From a checkpoint of a small transformer trained on Wikipedia: LayerNorm before each block, a variant of Adam for these matrices.
MLP neurons of a small language model. Each row is named by its layer, matrix (up: input weights) and neuron, and shows model dimensions 170-340. Each number is 500 + 25 x the weight over its row's rms, rounded and kept within 0 to 999. Numbers have three digits each.
A block is one neuron, or neurons of one layer that tend to fire together. Before each block is what it responds to, as a language model described it from the Wikipedia text at the highest values.

Responds to: Digits in statistical figures. Decimal points and digits inside numbers in infoboxes and tables, especially converted values in parentheses (0.7/km², 7.71 sq mi), plus cell pipes after turnout figures.
L5.up455:555538507500518492516519489514501474507487483526448495492543524487522503455474511490473523494507514432508468558489476495470498468553494500508514474504534469461551481511522522502487514477555527526503487498510490438508487524483469535472504489528497478535490466469475504508536496522513520482488527524507504534460519545511480498538479491542505510521457471524497493493556490493506489489529463513516503497533464492510494524498535520452509477467486457500509489478497482494495476454527490524509500569497436542511495514500
L5.up1719:525506487492458515503463476503500498508485494496433535491504507478510513498494481510514501500526563499503512502489487471461514479543536515506497518534512496474496513492511526534536481543519499510500483498509494485515476512460481495529476472526526446548513499502468528504494513473505523500479481480528489535498565517523514467523452454495480505514496449477512446477540501481476504521488509518521498545494494500510443525499515522537436477512462493476452487496464496525492492484468546496498493501490472503499499468500

Responds to: Word starts and quote openers. Opening quote marks after "said," or "wrote," in quotations, plus first fragments of split words (gu-, compl-, expl-, in-ju-) and decimal points.
L8.up258:507502473514527449508504524471496495492431517474521514474510504501513503516446488458513507535454535492494482481527477479491487523475451556548482483503474543478497517549500528489511480451532528531532469506521533492473476499518503512509532473477506466493491525499522478513540494466511496490461504483464508506487480528502489502494502489473444477507449501487510493503501487491492502465478487487513499532490445450471538524502467495493514492496519532519531491463481478519475473547492513518531552536517494507481514510479
L8.up472:509538507479510530491527496534476515453459512484505512539491454501502446501494474509558527526504495468554441512534444481473488477482503496491479471551451514487504530469524504466528527498498459553499502511534472503530468507511488502491520509521534502488461487447526512491509461514506457502464519508465444522499527506491508517465492493493524478454529497543480481514501523532475467482516509544502481529531519519519532525475499486542494497476422507515510490511449488494508488467508495494508541511504477513462503495498
L8.up684:522525464520466503543534544512479534476490539491477511517489498481525509475521460484475479521485488476540486516507453458458521516511490525519520517516520532479510509461501550552481496515489555530518481531498495548499513480515488499495515512504497480519465505465508482521491469501512468547461540513508465477498484542516464489473483469450484507490533528473472517520524530544498513490476499515479520502514517481487522485526505525483496528456455495516499500504476509471455511507495487489477526517490490505456560501519
L8.up995:534500479481481485529524499523525512447463509520470499476513498511493458482535472454487509523488525467535508517540463479501541499528513534497531504521479502553499493455514507489477511493546506549503481509470480476495477465487503459517491501496495498535492565516490471495496457535527480537499540505479503505522508478484449529509514493493506541490521488490524526494540560518478499503493528481451522519502524498472511509505504527433473508488465523519519509531481557516492500508500513513527489481487504522526515449512
L8.up998:551464472498494546444521514526471484459438511507462483502481516466515502526503527510504502445480546502512490535496503511541531511546469496533500483493470515493504524478480489482536475481486488542540480476508472475511496532531512489514505531523540473503467499419507508523520494478513465501500505505487532501470538495509525500507500517457487540494473517519536465499560519483480471490536521496461490495481524534533495538495500489481533470503448496510482497506487525482536470467507517533486499528475476509469468493529
L8.up1009:523482480500467505508426495524511477512445543504514522518513526514508440469462498498486519506514551486494493500506475519532493458517530567543472480508463503473485484509477526503488503498495509499537472504522520496476495529489474504504523516463495438479471504472481519489515518468496486484539517498512511516482532533551524500489499497495512507496453480501497510493489498520453491444540540471501521521460500445493476501494490543485504524520490493479521499499478560553540530512489547514536509496497489523527492505454
L8.up1877:502463472512498446545443499510527537493504511478448455515499453471493475490498477526533473467530500530493455487531462484483513511500468530514531474468474517491509512560541519474513503514508466558563450544526503561469472541524493496500526532520522479483525490455494495490474495467523470509534515487460482519470473535497465510501483490498519503495450502493512509526508495530488526450533540512527460566507484472486512508529499520506507495480497529508518468516477527550527473455459501482482517465501484515457496478511
L8.up2039:498497490473481515523506477498524529506524519492482515455491505515478486523497469489542503486489535447475498528511498489515503495512437501485489537513467444508482495514526544530476504500504501542506477555505535496491504518512549443507549483511511510505452481516523530513482505541501502510512511489504493494473514486515453532480505500491489517493491490518467462536498490503484514487503491512531490527489478506550509484479468512511474517472471510455516475503497475518479500504507525493513510552471501518512515504531

Responds to: Years and numeric values. Numeric tokens, mostly years but also ages, counts, ranks and dates, in infobox fields, tables and factual prose, e.g. 2026, aged 68, 17 million.
L2.up516:482533499520442474492482452488488544479493492538483515509506450478509499494511474532507494494519497499532505521504483475477496494505564491502538508484469482475477532502469443496526502486531505539484526481509480498476504493477479477492518495513503470445518464538497518499489499449435453501503529507521468529500472455524523491496493468518533523515539490527514449527491487471495490465534533497507478438496503501482470532494484532538430494500467492527527541497506494535479532486510529473501503485497509461474525514500
L2.up1923:489553492499500531451524477504478494505489488493500530500501500488510487555491490511499503481554492539479498476510501475486446502486504496485537505499477439521528527448474467484530507446495509523499537529448538430484476475458514445492507516525518525509510489537503475530490525497468474493544496497530508488493490433539554506474517488519515532526518524490545513485501516495484506521505461465481489506492536518508491502508477530516489511528481501472445519484496482515524488491548493482514477481536501474465557479505
L2.up1936:501474512501500461486516503509493522530493452495461487498464521487449496456526444454464489523519507494498462530534497474502502514507515512468519528496520490496540477480530518510472491538539482550478495482527504520467489481489477512494486509506483473516516470523501457471461546482452453465467515487468529510479463501521503457501475467488475514490515455495504513519514524479486496475482490443482521525517472523506473472490498472568472482515495480536503487490526471522473536486506487490491496465497535443474493514491
L2.up2000:483523514462514511514474458469514531483497477540479535534508440515469502449487505550513503503496481474512516491522518517491505482465522502494481510468487523513493481504509508482475515502540502554488501499486446517541483497472508477493466514502494486487528497489495489504480511457491492476476514502509509537539539524478516463523526503462511520491488429549510453524538525519484478491503506495477474474503479542480479509508521545483411466504466490523485500492531494473494501478546517467500493531491484543527502500499

Responds to: Table separator dashes. The third hyphen of "---" cells in markdown table divider rows after header lines such as | No. | Title |, and more weakly word-joining hyphens, slashes and en dashes (Counter-Strike, follow-up, Indian/Asian, Velocio–SRAM).
L8.up56:496559514518544521488482509492507470484521536491533506486522518496497513477508478539520485536493494514493502525511505536511541490490534510501493488513474495466501537543487529512504519509482528530500497510479534461500528515540476444497513525487506500481479531494511412512515525474456488478474513520481499519519466470460507490473507473505494466527511513500522508524496516444505470444492477539494540509556492458479477535499493508486480494517488502504497509469471481526506506520482535520495533514502469487510472492481
L8.up492:542525497511513504444461494534519504485515496524464490515515476469533505470490494480497496485519497439516513505480501482512441517505510476509500553505487495527520485524539514480511538514506484528531512515491445501513518538531449460474568513489531508500472541511533464511474509523462451508509508515492500492468520496476532452499508504504520494469425474507525536470492501516495490483481513479538506516488497517427495496457480541535523497497447479486484502529548482507468517511469500493564532512492509479504471518508
L8.up520:521532491484507490498470515504510517488476511527490459545473502481499487501486512457466496555509541470534488536468501501526482523521501488533500491519490482529492510475492508465508550489507492508470493496531502523539550539512502481495560460481478523464508522485523442536493540502512466486462517537519425518463509484483485491490492493539484486491508497511493487512510549509493519504483533473534478480527513511475475535481449517502482478510475480510513503531509544463495486529519488494512502535518494465505504472499
L8.up975:545545469489474483508470481444533453506479473541498546524490457501500517511512519494543527515516552527489508512509499480521509528515525525522541451521525480500536546491516489494517565488511522505499536488518476512504512494475492509491490511519485476511494483456510512516469514519524436494494503515531520474470500506458480545464491473456513498474508497512514501497499550466507504520506472498490517514473488496495496468530495518483503527512512528466502493549506499490470472465437507501483514512452489523508508530496
L8.up1534:538547509488478485479491458487500498501531503535516504491531482491508501500486490506543480539540480526471503469498516539500523545495509462539572496498517531459506501487490493493505506474498522493495517505488494523495495493518502468508479491463484511486499507482522478571505513517483450499482534507466535524479447507523479504443484496506532473476483457471506479512527523436472535485491538493523519494492444489462539458462492566509487523550493500466529485525544520472483509506496514420487522499510497511479503513441
L8.up1725:525523475523524500505503501506516502494478528528509522445521457485494481462475524493541522533480551465498495482531468498530514480492481506482518498482502491448510489534524517464513547492532498489513469489469525516494506542522508485463517496497508519493462490477544499551488524476488496511478506504527454571464450528550468501527488493530486496485477524432528476464485511470546520462490530473525489501500501507490529505464472489499462486531480511492521485538508503511483495480526508545498493519452498548554499474473
L8.up1970:530561482468472502476481521489533526502493478544475481481521487482476480516506516532504516481547551543457488506489549469555480510495494518520522502493474508504542555505500486468558513475480508498503557540509474502474523532449485483472489496480482479484510509508534528539454557482535462515505511513510486527528488491484449478486522497527516531483540504487491481491495548486471503519495478479508458481521467492457482520514508507471459516506485485501505531502492519496545480500490532514468509488461483495491499487453
L8.up2014:503541503523532486451501492490536483459485502522529523527510499496462477487506517499482498529490555515519495552449449527501535525522516550469516497500484454491506491498491510487510505498514503481479463516527495541498511545522527451478537470498506475478477495519522468567496526515495543525473504517548516531521468477504502502524501487507506507534514511518546481490525536464483519514525533484500495493466504522459501487500490533507473508516522515476557532525492492476546466502473485504499493511462450544514479510519

Responds to: Token after numbers. Tokens right after a number in stats or data text, e.g. units (13.6 kn, 135 m), "of" (44 of), table bars, digits; also name starts in sports lists.
L8.up344:535523475512495469506485490478483488501481501521482524475532469485536534496481472539494478484527523494508515560465530478517544440550523484501526478476485474478524522521515512532480485485524542537512527471548465503486495464482505463480531519503513521549450469438486480496481518509509492486528505540485523483473478508518472512543467484483465505500539470513505470482492477434471467481507501498503490506489484520473499492534470503494467462494543504491475515506478554460525498546513520526473536549456485533483490474480
L8.up358:482512498485495538540522506470471504521490492478461518475523530489504527492483463463488447505510504486461517515497538501509538491527492515493494509475500533492517497518514509451466428489509480516507511497513460497498480507510518536530483471531460507499455516487480478507478544475472468487494502492469485505506493495506513490563471476504449495557496456481506482488464525469540522476525525471502494558496450518496501498522485522484452486474458492469531485495499502531481550443523495520465526487496471526486505466453
L8.up484:534508491483540496513518545503465560532501488479477515469525527487523497494498528509493495460526523482463486540457467511517517483555514549475493477514490504538502529520531490477482490504526506502476484472460496519525521490496513531520458489553481477527468477537498459497489492487505508512457504500463480566534531510482512477561485510511519505496493491503498508485482482527508443511484573493475512506516506490465493546533520489484492500477426480488541506478498484499548478477513526491485505501502486515514490473539
L8.up772:502515485522533511519537505493492504486500513485503497465521495498543464498504530521514499483526569509518511524531424479471526473519499520489461456477471459526497471519538507531444507516496527498505478452475495490482500484521471514494473507520507504533490480518499473443479492512529531515509516492473505528500484550490506489512533502499508506487456494497521542506497562544503517482481509485497483521469466476492472494495473538487457486475498461482500495510470547520485500466499505513493491477434475524531450476513
L8.up822:498490476513499510516491498493531512516450525489475529461549532521507493500484454528508502496527519464502447510480461445515513498519501501506496502503526506509489491504571518472451469478523540482467504509488498504538478479524513516527480520512499527509459523509501472470509493470478503533509477523487540558473520558460480500566494465507503533491507462506492502516519488489533490495503482472486516507521488478498534492495495541514471482478460441451494474503477511510487520515487527476437519542531484520515482459503
L8.up1008:538481484509502548479506521534499509512482551495506505466526506507515481514459502520539582504523544519490443544506452488515506489576477514491464486478501484517499527508497465537487484495494563472516511481496504479437481484485504520518504524514491492507465520483482498498478533539491574568541501495508500533513538543514472475497498504521468465516478506508499509490547526550502494500504465526478483508487498497528486503490523542529461492521496506504514511460473550503481517510470515507462475525504517527508531471511
L8.up1810:483517485507454468563505500457506485453514525501419511503514499528535506503499477492490487522501477501449485493483497467509534517511498498472553496496530473527496525490531507483496553500526468476548513510463515498520488482517556502514500502497489493549477536511527503521531503478475484511494497520499465542544477479508527515512504494468483495522512553487487474520544520515502491506510506541533454537503492507473503448474511551496486501482505469435558513498473482512464489539497520479491477502489516463484529433504
L8.up1934:546524527477487486514485522530489525458493492504512477471480528503518467474508509496526521459536541513518478529519479521564495479546512550517537469456485476481535512523498509507494449514510517552516536482513454473500553492521446510460466453514506535537488518484498494484487523503489459526518504509468522534472511518470490534492496512524456467526463533486496507527535510466491472548527497510488492494490447487497524498526526512510497486481483513525503498477483514495452503447549493493518500522494522522515510467520

Responds to: Word-initial fragments after verbs. First piece of a split word, or an apostrophe before a contraction, right after was/is/were/are/he, as in pro(duced), tri(angular), she's, I'll.
L5.up770:529464493494490486510490508559506525515462499489497458493562492522469497462480509507456521517484529456449513519534485528521557495493526505472527521481475535506464528507476518476497464469458509579546501523506501510512479470497510487501529511490524490493463506472480490487498501472514507547529496477489458516469488507495514516504460512475498537489470520491471470517540546464500537460511538505541503544481527494469490555533481543526495507506497510486473469570488501498505470487478495498500502516507499518498500526477
L5.up1272:485482483562486487523534470506472524478502534489479469514523527551484522510504447445460508510456524506490488505502480455526514486491514561537503496524508553489473514527522536478511471464477504538510492519519489487471515473470536483499526532505547481490460538491543468471499530487462493485525491505471471534504516502478535513496427492473525479542495526500482519503478511494558519493543530503480483496526514493473507535478454515477493491475518516521514491507483472511500473460466511513543560521487523474473504535470

Responds to: Word-initial F fragments. First-piece fragments of split words, chiefly a capital F opening quoted song or episode titles ("Fix Me", "Friends", "Future Tense"), plus pieces like fa, stab, ref.
L8.up485:500488479504507469484497523461479501503488521549523469506483488487489495495474537470543466494508498494490506499511482447531560477499486549551479463532511517475501475515488513473531485557503490534525501474487486501476509539515520518544480531495525495490491502503468501481513495543516462524470550549518470521473495500522473497515465469516494497536426566538526508495452483498510489547456488476499531480507478478527492512508491462491515514535481510479505480497474479524504534510518514487544509519514444531525521495476
L8.up842:520472475530513495510472522550505522498509545485545490492475500480449466487530532537502481504505526497502514477535486474479518474513466522493505500490506498499489512530516535498490486531517555541512478453489468510488508521497530464497504513502515499514480512483492530533468503514494478518512488550495490472528491533481509490496529497511478476528525541529522503516467499512539502465470488493477460491495522509515481457496470513479480463460484524502527492464468463522497475514558445516522495483513461542527538458553
L8.up914:511489511534500432475518526492485485531491494554450478461470489464451484523516530472516515528504523520535493494486482475521472493559502516525462522504497503510495492481494504463483515522504531493538459513495517492467500506522508489519524505540502525512467546492548514447485482524515512531467544509478493519478495498495490481513464514480491545516481540497498507455456479513498474519535490492509485443541496478560535520506461519506499495520518545528469514519479545531496514477504513541544542494513479486522512498480
L8.up1224:497474503527539463476504509480464513491513498547463504490502513473454461523484541525463496472505540479522521520493482517507512484554468478499545531517483489535478517513475502506498484564489476522480519469503520490478479525531498515528494531510491506494504490525497521489491539537499482477487507516520458504532523459528552487482464474498479536500474535490501498549484494532491558536516495445546471564503500535505497519506492447552490538516447460447474526525444542480503492524513498504513502518517474517499486470512
L8.up1243:559498488468499473520480514512525474500514489529483450459494486459448500510479533499522541437519510531559498505546466496496522460539491495504476456493478502493496540491482463503468538489495470524497532539487488497454558508505482500554492546492484468501512493482477520484527535516557505483488514490497467484503544499520495512518484478515466526524484545492520490532485533499509520513561517483499504535463514493510483464523469497484499481503474537468552510472460488528524482506494525516468484518504451550460520500523
L8.up1332:539515499547485484476496526469494515483491531538506415459484484521484438491506516473528495442517517541488500541503460458527480469517543502572503508486499491447495467556466480483518491558512473502497494523505521487492511528541433465487502507542514498479441495502479455470489499488495494451510534532465501494493488539498476477540454500471515558468466549504546534534508511445474500459515474482513492495482529477525494515507504516490499488519482507460457511511523533552509524512486516522521559477512492537467543474515
L8.up1441:521495476530522478480545491500506510481532520505514430497484505485503439534506530449486494452519520504440534515480510490504494498546505544553499491455464530498491495483515540492503522517496516546561481542491541473483559508531481481542505493542537514447484529515515505492520541453463460480489486510475457528487509514486496502521483511498522475564508516507507481511539524534528528501542479482478482494551500472481528482491451505539507471496487520563512521496487522536515489472479499522534508492497528507497521510487
L8.up1830:555511488524514481461466513501516479494504528487502487500501480520471441516499468487513479467506533504468493501496489508499530486536453520535580488500517553501520511505493500476474457513478504548539505508486517488501483500515490435512521509494488461486454523518458466501497518525495456490462553533486523472470501499556484539487495490480485505498469506524502475561470484509473487522508540509481541461470510484502459546484491533479532512481513487417508501497507496510520525504531487510469498460492455557494503458493

Responds to: Quotation marks and hyphens. Straight double quotes, mostly closing ones after a song title or quoted passage ("Crazy Man Dance", "crossbook swaps"), plus some opening quotes and compound hyphens (anti-tank, top-level).
L2.up213:511539526482496528499470486501473516482489513483510501503504497503555447540516475491498524518478494482497462480457446447545541519489500520506506502523473488484480547473507479457538489501518494523503504510470510495508468466530479502492483499476489477526528502536521456515499494462450495488514487494481497493521519441478524508478458500488477543477495521468505507482483504466505470461512530480483499474480492503493500528483487519497529492519494490491511519546514532487528517476477479472533518495489494536535527524485
L2.up632:508477517518470513531467452508477512503493504503505516543532489510519480483502486483542481497492469480496477478460492458480498506474475516527479543471496496521500543487524540530497454492525552526505498521534492496502485470485466494534516493490500517516501519500507487521490511509443471503506512455491521502524540513458520502489495505518504497494509480526489439459551517543523474453519517512493530514520506501487464511507509525525493489513479486535458530482511508497509530467540504483527507526457517477518536461485
L2.up1850:543488525517498462517431453510478484492491490505485529525523485497516521548504484521477501518472497502500507490459442458513534508507470505534512507473511520477498507466537518479500507491533517527483489515554504495537489446470493484499531492496489483507500472505473478515490450445486446528494480520472495515498480477492498494517500469540500506499486475447533474458530467491474455484503538468475535481504502517503504477485473521537487491473503524484472518523532524512541510502489511465494505458502459452545521501506
L2.up2045:529544511478493504513464436528496510504471482513470520514513453495487473463502482510487520518504451483484470528468478471497488481486488513523497500506453525509472544493511460480455511480504537514504526517476483502497494489493475515534493491489487538504511513500491530497503475520459493491523514491499509515569489498482480522494500503508548499503524473537524457493495480471498485496550506460476473504536494520507489515557483508529479485523475511505490538497511498468506525443504486492520505525481529476503550489503

Responds to: Row-leading years in lists. First token of a new row or list item in tables and chronological lists, mostly years like 1971, 2002, 1995–96, sometimes capital F word starts.
L5.up358:471507505527449462476473477510473477504519502537506459459455442456497469509495508503522494538484468524489507505505508462458477447498512545529491458528565548501502491513527496533506461547490479494562501509534476476504514495518482484528513478511445525506488498496484522515473511487522488517474498535517468509517489519544496521545484455516445500542485530493530498494494489466542474506510481496537518488518555471508484464479460488518462497489541555423488480478481468551462502554534491495520498473480514511503506518491
L5.up975:544512480556498528454476520505551491473496490512504507450500459490470480511462479485510493508488520530486483481540500532496494500503506528475504520488519486459505550522493527490476494496490529490504565537503504495500499495511548483496481482479529518467479532485505502504451472495500565536498517466528516505506431514524468507524495489508491466533497485534478520491500491484474535485474468540561501528522508456544457512498477517565456514519504486498512486490483488487540536524498510516492513489511508504501508495486

Responds to: Decimal fraction digits. Digits right after a decimal point in measurements and table figures, e.g. 6.5 cm, 1.9 kilometer, 0.20%; weakly also mid-word fragments.
L8.up778:504553492521562461451471536517515538478494525487479519505523479476532467482515505463512501481501491490520489518470450480540502469575512509509521535476472466491532506489523530494508548469521478522498477567495512523491523483454463482492504495550520475521446530513479523511539476497482537507474523498496449513467486541503462505489508488479518537480492509469481506496443508555487496476494532524505516507503469471483482536506526514543486489489482487516533512494504489492502456498500511525521511533507508501546491482497
L8.up909:569499500503483498496525475530528479548509513514468550529496501501497485464508525529458513530543536476478474562479457527528500478535489530527477529515466489541491468489492512501483477458493507470506524509484480502511535474499513536457473488531518484508453465519510511511508450525517499522466502517490495550477503503519499533464495525520512506482515534521509476498504491523522560464481529503515513514514455475508477474498473541473477501474485511508557475518534509501516489486498519481473503538513557528520552510525
L8.up916:556492488506557462415535499529472489462483512536518542460507493537542507515467500473478539473550522500500515504539462489488488473505502516492502471476499422508511500519525514473532553492530441544480515533500539499505492445531442483492484479515500486501506459501502487479507482459516470480531553493487486515461515474507483533523452483542490509472486482492479510546488489516493534539490510510480488488528444481484475531493499516488513511529474451520501517488515551535454532454546548499495489477479508549488492499525
L8.up1246:547527496543473455486468507493512539513492520500463508453505543498532516457494493505501513518489502485481479503482481486491494494525468502503536464435482522449552510507503478484471505470504509533549502563476535519499536522546551502556467485514549503525482522506504495494466508510474495507531512549505542503525519535477493486522430489491471502509486477472470504519526529506504502479536506471502541499502500457501498479497524541528474518488484480477504527484493486540502465478506521525523529525539496487509492491496
L8.up1315:505554505495474478466496479451524521485518505502493479491512481478535453482535519457476526496501498489502524549468440477482498473516491503538508480525494507509530513530471516499520512470475464492505493514426514482504539502493459527478463526527492507517490536530497471484501530484471442524505533511452494519468527488529486472495427466492543548467475493454468504507511481526577495507534526499486520511488481495533468498494529491518488497479508525489555524497479534491519496472531513448531509527484529501470544509471
L8.up1784:508560483504494464519516494506494483514486529569479502453502545491555493519524489509460543511458504486461500555504505483500496454557524538507545491469468438535490474488514520476522539477515491541487488504468522506484530465498479508536476504507492484564453516545475495488480499514527484493494522500488467521506549523520505534505460495479491497457517493466512535526512523509547532518517507519477556532543493467512473533550490545528482492524472494492516518498517505483511437469561511534499511516485498523529536522548
L8.up1909:494539491515539521457491518531459496481448527504484463455511501497519482480507533521478493475491536534470444520506476469508470487526471464517507497479468439446533489475552506503508492483505509505576541479530503481503502500454462536488508495532477523522487477498474499540502498539465517487506513525519471483446469489481478499498486490520469524507497546499519475483515544543531503527453482497471518472497488529556510509496479532460464495512506527519476520489570521468553553497542488511509494553486517535487587470539
L8.up2026:493511474476515479507509493554505485519498513514478500472492516451508466475488500530452507480503526496436522539513515491526524511514501526548565516503482489504480516497481499483491465507461464516518545504498531508497501485561454517493489521520486484548480526519503492471511462507522451493497507511509434521443478449520521535474449516469495497504532499496529487476527503519542478525535475495483542511512510484517532541490463519527518517503463496488492512494501494474525488452481547518480477541482509544514467511492

Responds to: Markdown table separator dashes. Hyphens in the |---|---| separator row under a Markdown table header, mostly in the last cell before the row's end (election results, track listings); occasionally the newline after a header row.
L5.up472:542511476481528512456415518483502489510502509539512501486525471502510488486472506519529487553546486472546477541506501508519508473520507513529482530519497457488491472512516512538484539462496517521514521515531471510498503536565475478508499490494462487523456476464534500520476471531520477498476526500512557517472464509527468467537465507472508512485475494539505523524477521481505469495563543489499518505489481455472497492454502506500474560469509444479485486502508495523501520523495563461493530518470553516498501511511
L5.up494:514547510470492473488467480534550565472536486550486480529506483513486462504498526469503505482474513490506510521493477504514541475526530494525527510503503495451524535476525497484486528517499525530519508477535434508498478545486480489493476544519530504500522479505479477494469490459477451496470560478520508540498560471493468498498465488485509498493534450493463468483477474440460529490517511464468534500535499519467483519519474486501489503491474510440523478522500526522502515543524527480519537500523478482500489479477

Responds to: Numeric decimal points and brackets. Decimal points and opening parentheses after numbers in tables, stats and coordinates (13.32, 85.56694, 9 (49)), plus occasional abbreviation periods (No., red.).
L2.up147:568503514489419526458511473536490494534487475511525523539515516491522480478479484469469464519500471479474469498474478510497457481517463536538473485503483487508526558544518477528505457474504488500474532529478509521507494488505533478516528489527508526503460490478479514472512513515496514514517494482544514499542479504453520518544481499522542508504503499535519474501486491500481488462526505499505498528481492481491441497523465513540517528512531485530522576510494501502526506469514513519492487473493533469426513514478
L2.up730:519523499503510447534474491497503499472488513516533518528506467499496524429509495510499495494469502464468423484490497492480510507535509517482456518515503520493529484467513487495443495495508527516481510516462491497500507522515527526568541484486525489531493563474484507485519496516516519508481493486502528478535494513468492510490505495495465498508507452548480485457526524551502480490486493543510514528508439470478504512536500547514485478490515486485537528478478477409509484493504485511485506538496527506520491473483
L2.up743:510494510515431453499512482449466532505509485516497514520492487476477457503517495521486487519507532502514465504468454467497514528485499527520521506516462497451533557517502533468469489528554472526514495525472512477537470490495525489516488494553476468506510515488531500505485491504520484485484495508493447500540500440461499494493492495495483530508488493500505516496529530540493497483530538503459466500512506490490528505497479560531456451476486493530479496484446470498490534444543497516475484461543510521452529470469
L2.up1648:493471492507527462522461480462513489449520504492435517511481491507490554460496535524540517503534528496476515486533518468473463497510538501518486540482509530491469521476472477523467488472526523511498494519509469503486508498476508483520504534493524502505513471473471464527491504499503521497505518481474506497497509491521518474537484520473441493481511486443507503502525470479491513493488495486504506482506479450507489496499492492500497539574447509464504464494485489521520496492503495474506502515512470526552498459482

Responds to: Newline after headings. The line break that ends a wiki section heading (==History==), a table caption (District 19 election, 2018) or a table header row, just before table rows, list items or body text.
L2.up751:508529503510506446495526446504499474485481492524468477474546503473483489503505521502490528481484516523513509515505493483478520498527532520513521504487505513410511521528512474488483485524523470528484500500516468498489492497497467540520529504462468478455523440515496489474507488488471508503505503471499491497476480467535485537523483472487519532479517445525449517543469491508477479491552518491475501469496510508487470489517519484561473510504519463482526484525511499561481526485542518487487503508465477513486485530522
L2.up1484:499521498472520455477507488533485551502477484509433519490499494527532473568525531503474491502500563512515516501502471512537542486518528496545527525463496507415474501508532476483523476506514500486509502515516509508487461480510434489518489537515512526469517421541475488512492498458496474515500507519494477521507471426540513503546476484478499528504491484468515520518477489448468494482524577471483495460502478502495481482489506498502478511508498508493547514547516513485500552500504501503492516505475472494518529520497
L2.up1705:498521517484511477490505460507496508489491467500488504471550486513485424535519511434481506506465505536509495478521509483481488521510539478507506523519491459433460559538492495480525506521507530541473531499516470497500500516480479493503547507513474536460512409498488509487491498462513470497503507490476523500518501462509543535478482459488511487494528466482550500525493473477471501483539485481486497494510488495507457492485456469546488509477507473495533491487527495534478545543531514498470513502500497476475512565500
L2.up1706:481505508491510420489501442560481494497486490504453500461513495498521437503521482422480525496460477516511516509523464483512521491500599505563499500512480465462478516532504465469532496511515471504477538517540476492492508502510466508503498503487498508433517491539491490510493484474508502482516554457495509477471492472557493543519518501441529490505509513549503507537475472472493494522553539470502500455499473472514424466483481483513515511489519507467522463521514505553497494531506511475488544525485457469484544578493

Responds to: Decimal fraction digits. Digits right after a decimal point in tables, coordinates, percentages and times (37.8, 11.34); also "as" in "as well as" and mid-word pieces.
L5.up1744:513536495498518501505503521509480518467491500549505476510513511524490535539487473497529486499524491476526483530487520521502435458541471492502475453503474455525494482454535497485539561495480522542466525500532513536475542511494498513475514526492496475526483494538497488524458492502507457495515497506498495515452481563541496510507450468497518531495513473528492467511461504490510474449503470485496495498495490526483490514509491540518436487489511513495517519487501546541506493507513534493509527509497508553455551478480
L5.up1894:508530491509501536481495508483482544522486480491477535464513517469497521494501499511533469504497507498553484522546529480501437498513469514503506507508511454476483487474502512513529504510518524496520540505496469535492486523507577476465498503508524484506515504475538506523444501498456457497533490489454475532472487525504519506507459476524503538488475576472504487524532508483470481502516509476498512507528509497494498502507498539481483477486470519535481533496491479541502482482484536523504525557510552537456559455520